config.yaml
num_attention_heads: 6
num_key_value_heads: 6
norm_eps: 1e-05
rope_fraction: 0.25
init_std_qkv: 0.0703
init_std_o: 0.0
learning_rate: 0.0105
lr_mult_up: 1.06
decay_fraction: 0.825
decay_shape: "linear"
final_lr_fraction: 0.0
doc_mask: false
train_tokens: 1026000000
max_steps: 7828
dataset: "wikipedia_en"
MLP neurons of a small language model. Each row is named by its layer, matrix (up: input weights; down: output weights) and neuron, and shows model dimensions 128-383. Each number is 500 + 25 x the weight over its row's rms, rounded and kept within 0 to 999. Numbers have three digits each.
Before each neuron's rows, "fires after" lists the tokens most often just before its 100 highest values on Wikipedia text that the model never trained on.

fires after: " as", " g", " As", "z", " th", "d"
L4.up431:528516483466451505496533496491506525498524480557542458484483493506505467494520492489533460500494465488505488500501472479512518486457491478495473496525511518523483508508548527482528446480511505500483526445479471549460477550535468507525474513525482489481505541432501461483515486458499491534518503511511507502484515497538461508551437513545535513453510515475484484527492513491509502528480503492497520506490474490478549499531487497567521499514504511486473525511537451488517504529520511524497511545461490511482468474539511494501493521507475511481452499485464472517505527490493524462494473450489528497491493534497494498490493513529472475506528456517466511502491520500504522524477493492512500465497517530481512520490481485519508496467492510570488507538481484517511469502513523
L4.down431:480542512528511565477477506510488570506480507507490498502544489490486504438469476489497482512465525440469514523537521525518470525461508490491459492492505486471511462503449506500542465501491484472505494513525515477517465534478511503513492500521514502473515515550454495506469514529538547533506455518512467466496490506509465533492449505502449483538448467495459463484504563496463488486540455508518514507494487487507513486521523567505480523513506520495504488496465547541519517473494511508490496490494563502464528511486496512466515484455501515481536479469497505477545454535515539472522521512475469530499491508518479479476483474490514480546479525533518512493550440497455481520495536518515487525528486439510520500520454551520485492466486520489460495506485469512518508514499436

fires after: " f", " sp", " F", "ollow", " conf", " B"
L4.up1059:475485519453517487502486474498481510489512468531487532492518498501528522531526496513544520524515492511490496510537523508485473537518502441427501516516502522472474488483527506513475508537514506492476458498506493494503501543510484540505469491529468485542529548466507524475531514466504513500520517558514466505499514520482468511519501532516514518506503483517446503507566530555496457497493513489485510529503455511496483480486573483468493521528502520546474510475484486508539499500544506479498482505496454495454482516479493474525543482537499499468487488510476479492494518521509519536493531484501534513468510509474515426459476523505492524492518487477530509479525484501491487528466543504530504491527480506528458468495523464509517472537521481538520462496451535483459516470489508
L4.down1059:495511491536476503512522522492502456493489503502533487500503512527510475480465489467451506554468483492468505487519466460518529458475521500531467480515478541492495444499562518492492499507523490465472489508482470520536502484441539515518510484511481521503499477500514493475493461519512538547494518444515509529450517500504489471529469543496463498493515442507485497493482459494542489455489505517510510549504544537511502488485489521495505517532468521481507462539529542502467497527485437495511495458501536451514504474492498484532530489520489496491502552499546476468531544494501503495518499500535468491525455522463470474496449449494478521494535501514499510512484540499535519544506430480491514514506476496510471515539489540473510514524491515492529527504497513525530514493531524

fires after: "2", "93", "1", "8"
L5.up1119:520493479490501509551512506514567507512545512558482512501525496482526490485516513530480503461455530471530493522524476474550530461494531516516464493460541509472480487520448532520485491475506430480507492497509498513546502507540476533498465472498480498525467521476471521495543481513493507516463488478509496511521496510505508486527533473492523510503543466484528485522527480508496484441478485517512502518463530497489490495496511477494522482501469466478512478504469467487500499465515512535503482539517538513509516507472541506521491488510485455485517537500473477459554498524552452528495478456488510469530465498496504469458451526467494506539484490491493479492474491542503489510554501500552512476487480467473505511516526491518490495457515477502476480561543459475459543527524508
L5.down1119:472513513541497523470482525492500512480468493437503474488544500522506489549507507458515517542512510508471536509498515530518524495475497534540521510521466513532501499508502488484514517484506506538493526502526482509523493454558505497525497495501495493489519471557519488521512473449519527507533481507477488470493509524446483509497472460520524484525493517495458533490513490469531478490496476510467536506486496514486514484429480482466501447559495492506529467520479525522479496494438517474464491496498512499517422543496481540501513471485509462489467475473496530469518501519530520479495451460535488520523495511506489528476514492460479498503513491480492441507511517543496487495521505472533536520453471492495492473475484536479528450513508482513466545483489528498503499484490480

fires after: " f", " F", "F", "f", "-", " Re"
L5.up14:523475507491536521479478446521522505525506515489478445479502489475491469518497527562526500523504508501497474528508474502482545455488509501498514534490568507501479504523519483488523503490533496480467511522496500515518529495489495530500495480461507502511504499509513506468500572482509456488528531556476473516507519498444551493529467492477474510466483490478490498483534502504537541513523525497519504509548508495449514472539533486482500508475491499532473485474460512490504481535491487478486483481513483532462476496482484451445500479489494512518499516479489478496482552531446501480514499520534473514510498532512528495481445506487460508502491467526500539475505527475497470529496485531523513486512499556549465487502460496488566520477463534500467478567527541489517524467509534
L5.down14:500507482485536552467483475507535517470502518479484476527496438522531495529503482528531519514514516495476485501520540491493514496505512538505487533518525511526477452551540481539563532518484527505506511491508523546501480557485515512451490523517486465541557452511499512495486507458489517467504564495503489485503476462417540460486477524526493480502488478487508565526490510515456509491497539540514519524487475542513491490471523555510479521535499524465461492534468497525466500513490495502483455526522505530472523491463500488538532485527494515531488486471494539488526509497501459471531474527489523512501537484509520459512450494471489477511500494498501504495493450537501511522525464519543516524500519515512472501485488453493491492516514512487521492489498515515497545531513503

fires after: " | ", " acc", " | Votes |", " col", " |", " resp"
L2.up658:496531506507498501445511474495506513449455490451533505477539535520519525500519507498453481482491495474519529507506477544477510485519460502500528507477502536515536460488545475480458448508435518511487505531466505496555474522516505520508500538527498520489467546510535506481464474503532491495520471528519448501494483507502503493538540519466488476496497541498499531522465485477531482521523501515465481501517499518511499484498493465481479491492458472511462476555504556532530519543486495512515427516463507479478527462503535485536500494496508500491485477504564505513524517496523508493485505522490472480475485539510473492509506516509489502486508541524516513529473469533526497465503477497470469494490534507521510497486494421463491481551493476503512495514508526492506486481485538
L2.down658:486502484489494512504489461485553513473530537520519519505513492481513525495479569524492508505480493467455509482485532489472477493468500473514489503457495449509477506487523500516462487524512440489514482474534491497501482455528463521464500503493528528485461525446497515517457543492483471498491513467497470531520509495525545494487506493490472477510494528516468509451520500507527522499488508484482499574483544493494529514484505488471490485549519486497500513489476497502547466511464478500497523489489539494485567484493531516560520481520496504516476435476480494476518498471438466479511508505490454515513440459493527562539458483436530515527519490476531496511489504495528522471495512469488487504488495516508468498516554484520528532491495513510482500472474498505470478524495486

fires after: " C", " ch", " Ch", " T", " H", " he"
L7.up273:475495514545506504494475500525515506500460531500491517492503521494492524497533469496525522499523495467521508509519517446534497512504508482516507486530512499439557442519533542457533505498566550478500457479485492484480493469527494501524497502509515517543505535540502473480529501512493479511480511521522489520514495496550538489486535464517518522487476532502510442467510456494504455498458520499480480472483477508514554509510505493505466466500508470491524534513523504516476504525526487470478495517489509494536502506490457514498543491484500513512506532526541488455529476500537494527501517521508496491545491505529505506532502511535516496480483498494472497502518535483539525539497553550500502515485474529470496477499488480505488529506506529450516536528479468487457455553519467
L7.down273:489490480514529533489506526481487475492552507508512472458474461469475492497499522502468506505507491536552474578446489531472485511487523487523526477470460481534481516506453508483470540484481492499533503495512498482491448518514485535446493467468507504500505498504475464512488490478465485515508472523474441486525478518540520513533507503507476448507508521458481538492491506515520504504526442513495486531502475502490524499485489516475507483483493480534428483511517493518492507555513490513488524492526496531501489482524511480528461526491494528527466465489506510510526526524506502532444507486539509540503500445500502502519547465488489524520486535510511512516553497566502504479542467500505537488532504489492498512533488524490507555488526468481482465555518520526505489482491521

fires after: " | ", "| ", " "
L5.up751:538510487476471451535510547509516531510470522487487494465489525520527501517510485504507542476455529501526511483530495530455466503449513482479526522489477520508505508511478501504519481501521498500532463504476498549511521514481457486492467522508521494478487518534506513491477526492495482518496496474486469488498479483517503508518533487480518522480449508497483538511473495491525498476466503495502517495511506444509451465526470543462480494504541515515534477526520507511524521518538460517506484478442538511484444507464472513491513510483500523507530499510528520475528481501524495489524505486485480491502505506498462500513465524496513509507523533521494541537555502473517493506493491459520519482516530493450512477503500464528517481474501484506510453481491462545564469472502513
L5.down751:494512459519468469501505494494472494493517474510517505473503485510462514509483522483537465509547496519468502461520534490476523454509533541456482483501524472537490508538486446504485479527523478493511516508510449459505472488490530475501506515507493488520479516511507502492488481512482494497479509495511475520505495492518500452521540490497484497492513470506510515529486523489507518522494553551480447492483483496486524514533519463478477482493509528511513468493492480482467523496492472473530468490525523484505476529478475513547555477486533553534509493530513488474512481480545472516483528554473477516519488546480528484483487477513488465510493556486524490544510501505473476501446476460479515466509467452473479534492513502506524493491503504510495507474476508481489459501521451

fires after: " L", " (L", "l", "am", "L", " l"
L4.up1022:507463496490472493556524502500449482501524526472511515489500482542481557484477533482504472517483464494493490528438514514516464493511497478489438523515501478543513495467486485516469481514500509546484536498543500515497507548481497497534520501515501509505539468495528486465446500502511497460508504507549503489505506509487516493542503528535477515479525552494506462507502521537476469474466458475503529547474493516482493473525489582491481495528539559551484496541471536521484495466525477501502552543513523467531471426543477485558474476488490517526491490525482516498510458556516501559491525487497498518495474540477503490465479476542499480540532462483471499491487522490485497484514499498479476490503516480505521489489491513529446510505481522580506493478494459462486532517522525
L4.down1022:536521490521508518497447522512489507454483500481538520536511511494498497489490487458481541559457530542502500489509536495519512464501459494477507521472513541485462524561518483516485564546534517497496505505467457502471532498509505492464463468499521494458488516465515483539521478500492491501505530484483494541537478451517518479529500510458460489529498475508509488511501500478533481500500506538510553496475512502513495485497497474568496459526518515536510500489453463505533488526485487485507522532446512504459539486485496494499503501473473541477499513497503519531513536491527532445516528522494470510507510529528458469452532520519475524536501483492500490471470494483459480498495540466509453518481488523506488486506499496538524522521474493481496501485515528489482494500468509

fires after: "9", "93", "90", "87"
L2.up451:575521506497532462478495485528505499502492538523477459451527507483522504455522512523500522513499481478554485489518498506477458499485522512496461540425510508483510474491511508530507517476485500473470487471483474498478507500479497499526459452497480516502506545527494469496428486508468467512512504506530494499510509468529490515508496484487479479519520519521460546459528491468447501497471515441505499475504498542483504538522488510506506473479507509510503487497469475502515507459469498496495474524518507519489475476506472493525495475464489489503506503476498559538476507459509468516553460486517481517515551428495536519496456481476428480487510510510475480482503495567510511492499461547499483484543506494487511478540510513471466485522517484476535524479538498481490512501523540
L2.down451:454521512542484546494495451513499463436495548518480468500550503502485488506515502455479535484473486497498489484520443502467499533496484471496478489483468461499495460448467508554470458532479483478474548490499499481509483492529489445492532512512537514472504500527510509481460485479489514541497522515479479503527483476519479490485485550511486504479494494480479454509474534514492532523511555511503468507555506543521512470481511449503529476498464558510508463521521520486522498510466528495507500471492506485516481545504472545526474495546497513502488467552524500495519504525546526501535477493517488497510509511475518486531515524538508541512483500458484500530518506487480485509493473459506460503512511510515499527482524481523508529508487533478457488496537525494558504468501493

fires after: "1", "6", "0"
L5.up958:490517499463502488507526479502493501568513497507489464465459471520526527524542546527503507529455519525499528475515493537501488502516496528502526521539490506509461520499520525505483460460530507516491497459471493510501485480517523513498517510508511508445525494493573552475489531512516483488497505484507504487501477427486526558499469514501464496503555468537505430541519462520509517529520468466539483488459466482475483525516519462510473526480491490493471501497464517505524512504529543490494530456459451503486495463499494553485466510480497483472513525527468476530508487510500531499486456462482526510492466495508461513488515494536479478523465434509449502522490486505502463505499510475539485509513478499496502522500473522525515545543475512516496519513490527514498518480494533
L5.down958:418485496475486479491505459452502514516499547542487482516470456503505528525522471504533505539496546495554500465482525500481484506465477478506525472495522476485481508533476544485549477468535516498496515524509510489485475515510562519547499501464482503506513508514536506530476454488522499523485520503508516481475509470457569492491501514504519524476525518528505477473484495501535507523471472509545495495469512475481489500488509510540484513477499484501527534500485527533504510516508541446486510546524516518494449459453473513494498498537529491464503479505472507497437467485473528496528498476502489481481477516526494483516484411469513555451517492499533484461514475469499517479503521491482503496497494500486493553476439521529495487500497514483514486466533491503501486489514536

fires after: " G", " g", " | G", "G", " th"
L4.up803:525533477489524533511522516515469471486500508443496511499487485443521525484468494480510476528543507498489535506491495473512512486514545492490491489551544522474495456480579506526514544476519519489533492528468503496505519505522500476486534504523489492484491516483490539484498534432523504515522461504493486461460465533497448461512504528537516543461507478475495536484466532521552482504526489483484483526527476478461504552487496516512506550531524509482547519508499469496531518464474529492509476483461505523473463534500521497500486544474466532537563489519519469495473493473488527456520449525499539439503549502500499508496464523509511544483500511513485490486531492475480503505509482495538480502507492485505463497530501502528502493522507481511514488545475485489504517479488507
L4.down803:463522501479496525560467515462505497490475498504504450472455499495500484461428544483484509496529523490511541501521495478531506484456496494509476519516531499531513501469527494536535512472477508554473466522491529500497505491488524485527518497499515495501514509509468495508558468478487547523475500508492525492460482476473492479476523549518519468508499473509497513463504517504471509473494526489504497530486482455470524539459470518505533486519515486470508564580503468496486474487473495496487490531512436497546496493495512447505495512492498504533523506461548470507520470528480505529546493504502523478523481516500467505487441463494508511488510523474500518497511457503517521526508470555493511503461471528465509529488472501470522480537472488476514549494498491448518466479493497

fires after: "\n\n", "re", " Cr", "rib", "\n"
L2.up201:465515507548510531546536497499502502562541479523517517476483511467515511529464486517502480514465475496498503507507541486480516532520541507469473513509497488477481518572489501480479471526506507515531514511479519493492533520537485507478503461479506496520446472477516459484510520488520475508456477437483540488484481458495485480500526496514453521499518466499511496497498464469496489588469558501505548482476491485521459474493512521529471530547496476511506517504459517545512497492475502468466525502521463514505507502501482520489532478487512521504459505518530532484458526549534484528517505515465479503514465455482472513500440460519518457476512503554536500465491466500466480488544524493501541492496476496484461492464449494470498535500467472489510498492467525532508504474506521
L2.down201:482537505524503541463498488454478491476516505477510490535520503469522523435476505523493497519510472516516502475541547491512541535587488463497492488510517461491464512476544475487536513492543460497506498488537484513469500493470461472494511469528497513496484492476487490491477490462511523498497516556482461553541537486520491540508516495525529472487484495510504508509509486530445489512499519549469525501504500508546469490484470530491499502481507461494505457509494545487495497521528535455521518504492475519483481501473485517501501516476517467525490536479464503503510487506476516508464499479483489518549536533515506493485484465524532490487501453491510469478511506505498555490524537534509455456569492473483514483533544505488492489523498516451433536515513499493474547497512523

fires after: "0", " St", "ut"
L5.up918:525515477470496497498524524550524497488549507524478535515521471508517509460517487527444499515523489516485520509504561489489495492523475473511479509551524485512473526483507538516522473533527524518511485460500487490498484546485503537456539483530477467527510482542481497445504496473480416502538516501502502469497512497531536505469489513543539472461503517493487511525491519468510506492492505478502527491450548490516468508473493467494574473479510519476493517458551505458528514544507514490481477508525465474454504524490527510467508494507485472525457543460502521480479532495504483481506508527554494457536468515518468512455487514497484470492492494552509508470491530456486522503456494496569496470554467470519501521501493536486490537555534530546522514502526514518473517489505524
L5.down918:494537544541499524492518513483502488529476552478482521503487480483494514495500490571505495498467505503509513479508544530548490485499504515500535544494527509492533489516506479500493496535470507504523524509545507504507464517490500460515508527503510502525502462509487529499544469512446497508473518475511472521488478510516506514483480515529541516485534479502488504510485420510475514435471473537540487490469512541472472510499486493532514506479553515514481498489492466475493510422489492504499490484501500522468484476487494481455545523492494457520473560486494514483490468532485492506467559533477489494500524506511463531487463483493448460481479497492516544477518481478519489478516531451515477531505519474512506491532512526512515493442506540469486483552517489482493507478510510

fires after: " O", " U", " ob", " H", " M", " T"
L4.up1069:529474493547460513489517484454519462479502501505488459472497454461454515525492489504516502518496499496546495472528485478515481518513503466539489486507515513522469489506470539532523465483503488484500524480533500475513502536536537527533539469473497515530464493507468524460495505538511522467525496463496490490452497515525511467497508475494479480458494504516455474500501495509514476486509493480514497467514501503506487494464507511555439504490486478507498505436523548482497511484498457516455479432546476480489469520480528551507469501528459498520527565549501494587549495504500498480498475510464507483527503489503517469516437508492495500529485531518495497556507503544503508503495515483499457485493476454501500542499487505558496514531496516481514526531488545495476477529535460
L4.down1069:474477475490517458460431472457518529491461540530474462492486487499509452513496537522472510487527507483495497509503461506570479529493507516496514474503497476504548497493467495473483516506536431514475512474502499523473504493522489513491471500456477491530531506520507518520502510525503495524514518503457498514523467547497505505475484481457543487478520495501514486498510502495506490505509512525498505511465530518491490499548561514511496491473499529479515537559468457499473542483482486506516482513490508507499511528456504460519529479511473524508510500499507521487481481487498506500481454498465506544514529529468487474551459504520485493513495495494510490454486485496491500512511477516469465490551538506473491485509514483517559513484469509552473480518526456503537543449504523

fires after: " (L", " l", " L", "el", "is"
L4.up597:479496501477447519494500519467505494517481470455463501506517508480541542521481470494515503478537496460471497537529490523527484495453493484510524501504526512474548505495535534503508512519503521524512503497523501474483486505483500531488556494468502485525486480486534533500513505496484498477518478470459494504470499422516513559542568515525461498513476476523482521521526482476500512505491495479515503503474465519482456477511469501508490504555521487491530490465522530486487489476504509466507511471482482461525511519528499464512495548439513521488490536502447493513471504534495520519468507488532502473449515503499514464513528481481507482449526531494506542531493555520533479502525485456459513518530512476504513490513486480476471483493521501490501462500517475489532520520528525
L4.down597:485467504477459493480530559466467486521492478494449463502524508500444495545516498501498510547491539534511478474483521490508550507456469537509498502512515521498504496488533495514495499501500498503514525514475440479501510535518471457503564521521471496483505511450508423512456483543452448486497519470501461437529499492494518476482484504514499496505512528506525476521481491508457481511485502497454468540534492544487513478499516493483475544526486465520513529502489534524523534487505489512488507485485500466486519459474458490476484500469489530520544502523476506495480519498487538437479490461450509507469524528511502470522480490461488514481480520505454543491531511497513487528538480518482494491542522477480483488467483427482555508491495490463469502510519509481515524491521514

fires after: "–", "2", "022", "-", " adv"
L4.up1031:476530475431467482493530486519530530483509494518493529507525488497547523541540442520499514504503472500522475509516518469517487458549489431531484496500503471498502504495539460517563445467521499523527526484479507470514507520466507465507511532503492553453452540490473497525462504515488494475474523505482549505555497515517486479473492486523513514515465521520491520512467509509504476509506488514512474468495537481497497529517493450487495498568498555529537498516476497507524499511505495523456495508501545480522576544466568478566528466513463513501474514492484507432470537493539461511477476528501518481491503500499537505499498509496495520507512453491465478448469483502498513513549471512456490509526485521474531512486499475495497486510510482529513521541511478516471495515549513
L4.down1031:455510529472504532471475516515501527506485482449522486526527494528503490491510514514485490513530504486588507504436512519533507536512476518504467452462479495497488469451430516520500505495487505517533484493469502475506505506526451501504542484494483477491465533534467499486519476515499502503528490469502518513515523546464494512534552454491480509467529518536478523462490486479508518474476487502516539487486483519524490507533505504505459526491519479482505508519538509458479511439469497540522504491483523504485462522511499486484487452500529516480505472586481519512483501508528502498524496491479510510495473544513512435544485526490474474520471508453515495493492488488533507489515534527481494510519511512531551517454513502506508483510462509475462493566525537482487500489471501

fires after: "9", "88", "93", "2", "86", "90"
L2.up294:507496474505495510482512511489524464482501520545486464499499468468522485488481506543516452492475519522502496480498510500476423510478539489491511495505508509537543502499484502519528483515523514514450531525500512521494565478484495494482538526514520494485492518506496468510489544513533469474528533573503507539518543504518479496490490474492447496491495499517486499494496493559500501510509482519440570476484513541475450535466491502479503452495533484509418501518465497504509499530512487464525484506515516524522493482530515513538485465465494517485508508526497496523535508518435505458487464515543490496517505477451454457508471459462520484497525499523490487467497514510451457508494539475514455483477479484501485521464495516532532504492518538545509548546460521458550505468512527
L2.down294:511472509502481503487445516507478505491508519470530512533536478480494476492491492477490508485531531462513530504564434477536537491494493484511463553467528490506503468504529488531468545509559543478443504533470466508484501510494521484520516482518495456463521524512491486519518488464478490517459521455520485512489485454503523468556492502504508525488485511504552542501514457500511484491496539507508481501476481443518476564488496482462504457529510518488468510494513591469491499516473536475465504469499525444502507501558483444494482522499511508514499478522500548503514490505472510481502472484523517504513484526500497487549494524497478501505477468469482471439487484524495496487508493502508494462533532543482498524477525515488479488480478508475472509518508516458515468502503499

fires after: " sp", " r", " v", " turn", " sl", " h"
L4.up173:463509504478484545496534477532500494492487523529476507502533504538545548521457473539525485509435513497531464512531515480503533483471504507529542502525494518483484493472506470506502472534495494523517517535469457482530516508497488492526557497509526489472534496487514510487451489531475490460437463518523513497470518508427493533503488487483493435468493480465480522508540517531503505481483551505532495468498520470485531488509541498514498511540492498464488530464481479525492487502482533466520511521506479500516543503489519480485504501511481494476487515491552488510521500497514491489493502503483430514541473554468581526471522468492436529515493546459464514533520534502485437491537500502512498525523515502515513472479526419496479481509519488497491521495507483507515536497490479
L4.down173:497497502508490444533494512513487497505521525508474529496458517486514508505536502549489529474539446506481520498473538499478496471500483500542502481517520496499509543528493561471466480488416505491503504530489498489477500495478470459527525461510481497491550566537495431509508518512523493495493530464506514504499507494484504539491544480473483543519522475526463477463513504491497507519506490473492499492513513447556525503482512522495513481540494488526482501559503492487503498486500516482486471561508494503513521484478481464481507480481484468537501535485498474541518547484493523506512481508483507530538484582489468522523456492504500536486474482513452508530526489507520509478501501462535493513484464504528534468536555492488490489482559493489561509488499505471497477495506525

fires after: " F", " f", " | A", "ip", " and f"
L9.up699:506509488559492482473466479530506508527480491511467499478487511518534502527499457469528520487475497493480494507519514520500500534556551507526524524482511503482449494477502550481518490480482521517469498505559509480504489488452505543479543511473504492545468511475461479471525482457488497537519524495514534485449504437490493452493531500522520494527498467499463500482495486512474472521492522474456514498520517490521506498453551495539480503485481506493489488488496511511501505508493493484490498485551482497500483496513494458492529507470475474489524491515510512542527507457507526532494468525504482503529517547520540491486499468457535436473492493539488448470487504498512539478504470533538492492534490477435487516484488530509481529510516510535438514494455477509522483483456528
L9.down699:490471531512503490501517479525525564487455506441549455474495504504510499440494533473481526494498514481544548498509527517492548472485525476501529462493516509470495488525464459511499478505540497505511497521484461489455530485497540502504523555494521485540515486554506518471448529510518483526509513504494505498528511484529440504482502502499479480543538495517512502445496479517489473490493468481511522496507490512460512476542491460511500496516505468467516482487494532489515491501487485509486482481537495521532488518534492466528521534481509486486532532483485463476528543527512522486514502493507502489514500535518518557494479488496520537509509532496507459465522532473506477513535496517497493512539528516480511514514482499438503530521474468508546476442513498521514461519484501

fires after: "\n\n"
L2.up881:460470540555493502483542459521512490521485498516472506471496498488547528517461471477505514493489504494520508496508534505456489527504507535492468476530512494476447459525516483534483498514483464499497488461497544476455518474522497517498490575518502478491466508502502490528531547511525495480517499483500462513521498524499470502529493527541509471536529503483498533500474535481519508509541491549513486520496492492487496474515523528497496502516505507510504488539495514498454529514548471496450492551509511508468520473497501527514542534522535457505482511535509508504492504447499478494510500479494513533490500486545527537463562451503511496545513485494469500461486491495458451515504428531521512476519495554558509510465535528481462490526479475471520539497490479524516481531501481
L2.down881:486488481509487499506498470474502523485499510487517514494529472488536485504499495501515505524467499506534513461519510480497515486545454502518504459549494531517493501486533499527454487488497485534506502501507473502483501469485499499502531526488550481521488468509506489485514503481472505535496485476517494525503497500473454486544538452532480491466511479462515535485514526489508493486462541503533482520507511519511474520507509493487502542541519522511517490506515526500491503518502527487469480517499521467510339502517514485495510503489498502461474568476508493510450511500551524471531495466527521500521555496513462533497502450513518532508470475465514452504496470525537495535479536501494482511474516533489491502495480443457492484559478523516453515480471490512472501493481518

fires after: " W", " w", "att", " cr", "t", "W"
L4.up778:556537509461498485491527521512505530471489516497502487501471492516498499560497512511495521525539507492509491533512502485516481448491489527509517491493516493512542513531469493552494492485489505491513526493512484509458512485539489506505518480530534474514516512521464519469552491499502480491511516527507490496497529503523513529466514504496515512449483493501498488484464472493449477503537444500503496487487534494484504507472461479468517531480528476517508461486524480505487509511476526481533502477497509559494504495458475513490491526491508477486478521533532538472469506551480511540492482488486475486499536538529495479487526534510461520458484547511516529555523510496515489506509517479505569474511438487469469495557547522492445544498509464503480486501526527486526519517493511
L4.down778:468514527497484463484490507495493493523488499477525553465523502521514541489501536534478524513545494476528501562490505496513472535462479513470534544505511477484496496477481546491510456520522502502514522500527513512534448512463445486501491473476529466487521525492498483496488526520499457529496519479490539545551454515498483497487508501491518524496522481492494461521496465498483487493490474500481501503509451500492526483546506494517490497486459520507514557512481545518515528452499499467474466510513528499535490527499493498468473501536474494494469504492510521468506519482475505515480488482512509509518499525523508496526426495477426529525544499512496503443483479504501501510489434438507489513505522498511519496510536476500490501491549457457547519490454495491459504532480458

fires after: "2", " on ", " ", "–", " (aged ", "1"
L7.up187:535518489526540459478522499515531536515508493469471535484513545521500471519527500506530521550524511546474516503481488497490506522548509477481500583468499468487520505486489533452460475509540496512529523511547528474481549504486497517469490473489527491514505498496497529509496486503506473533499538551467527515484472523494520485511495537496472491476478495485529524468513486522481511488509475531512500509497531528492535527520537497491513506487489515532496477529473488470529517501508494505487523521485521571486466545485500489483536528470497489466541452462457523453509519502487435458506483488485510485502491519483440504513516496514518469521501456486531444507505495509542507478528540454497471495505491481489519549529518481502492506494458480508506509491512474491452494492481498
L7.down187:485483489537541502478554481521494491525495523519499486551502503499491477493447504478479492499536565496559496473428500503545535500491533508491515528492463481547519520496501475470472459535522483506517456505485547513526503480497503498531433452487527506511460495529540533468498498528513508505498506460497510467527492503497487483512503491479477515497512466529516500473497540459522497488480450519486467536473525500516441543502503479507528462468501514520533502474518471516520503474528505502545461523526480493511489490519456524554468498515492475527518537499470460493506504473502499511454487471517463476464535496493487451490484541515512465502502497510512517515516525507522463509514518523516547510503492509510494508475494479481494476574472441517484533495453510484466503515505533

fires after: "1", "2", " v", "8"
L2.up659:529495511541523495508498509482485524482521516470487443512517506534495505479503498503524530524549449513507504570519474470478503533517516472550493515506499542510522464510482578524508520493464526529479498514502455532526515446508511488486507514497455502529511512485469503498478522512484488513530477505486488484490484509495507508511513474518522501489442493504551506522485514513522489497512516465479498496490516543472510491536479509505491490448478567509430499528469493493472488515527468496523526525501473523491430508525493490498518474484470493467468488494524474490506487477488445514522476502510506518527511499497519518541497523499444514536497439520474507474490520520496489478498519501501456453463515442520505460494541495502475512513489528490481504464528459486548484519502528
L2.down659:538489459512485499486469515489507463461459500508500532515530508493441509468501504541498511478495517557541485474496495540533498520519476458509458483485444466492511498506482512498489507522493508551481500478529501494536514484455533475542513482458533483535460516479519547480521484492503488498511499491492498481506509471499513510479499500525510435472520495534480524498486482479500465525488523457518482474502514473503492500523509550444461503482549471506503477484486491480475503533505503478477477472479523512502510506504480520464451491519508471523510487465506465551461492459515476498569479500483509520502465456505501512491523486443448480547519553521534505488491524527517502511524481476534528509542513493548506516528502507519519542535497500503496533534492525483501497501488510

fires after: " M", " L", " (L", " m", " l"
L4.up384:473503491519511501499558475484499514533485490439523469519512496514536454485492488533494478552512498487558482521485522475475520490508490530485462484527518512486535525520500491526504520479470447534507552501531480512490489514496514547531492518488512480490506525490506494523501480499471496520514522499495507470478522513512507523478519527507494478551551445523446570514511453524452481465480509459539515486485524477515526502505467524495544480493464515506561486508512508509492428522527507534497495507456482515527501535513501516525496489486519462500518514487475504544526483496511494527477494517540479553558516489467494512500492469495465509474481527506506473492523515494533495499486500465509471503560492538515452523569467505498512446486524513500503497539451530465490511487521516
L4.down384:454478538498509450501525526464512471519492451491508529511496483454485503524490481520487511482476507507498460518523485537464480481510524552508505440540496521487495480485511517517518499488472489509473553462468537506515538511488490506512486560500533472507552495498454494515464453502519491474506475474501504493525482464489475473501486462543518466552458467500470482518467470483490526504478513503495493526461489519524510486478510532523476454552484500522488494479518546474534495518479507498499506480485504521495519467504521516492486505495484445506499486472493491498479500534532432517489491508485559478518526524508487507478490467513541496500497502510492460462526514505496475563502505518456483547492466528470562497456516515483469479502498537490544542541482504510555498494499477

fires after: "l", " V", " F", " | F", " W", " tw"
L4.up633:454512486522516501502545510473521464527520534470531521524542491449537527505476501469495527512560499501501529505509486489476552528493520508545522510529502492494541495553472506487502528483498498487496522470510504487561493528521472509561479506515476495464421528483499497474461523489456498517492537508492510501490494540447506479491492481503510492516513538526429512467508493524511484517471517473510522502523494486486515499502509508506503463521502464487488510480506530479483522507489480487499502483502501500528513529480550501520533529522495506508526487535489501516498528508465479515525512535520529521514495517445500505500498466504521499501488483469538446528489538517497523450516514522553476469490490505446473501513489474504453492524469482525478444461504513524432540518503555
L4.down633:462502508535517491521476495508521479497522513498549517527555531492477519502506504499461496524463475487494530543481450521490480532531530467495529524460546461496494505504486531497509507509523494526511456471519526563518482509498466474507539508476514530475484516517493510497538494486468493494513502492522490542498522547503509523465475525507484497513551475458462452479470454485498494498514486521504512484501490473489485522531502524487473496528527463528496535511498463511545548524490501472494536484441497472502556510488483465504504535498492482504458508467534537501500494520487493473518538473519515471489499515515530474528523534501545521509472504487466510480478499502516515432483523540506445492441511501530500471531479483474473501473489501472504501487493518545516490505508485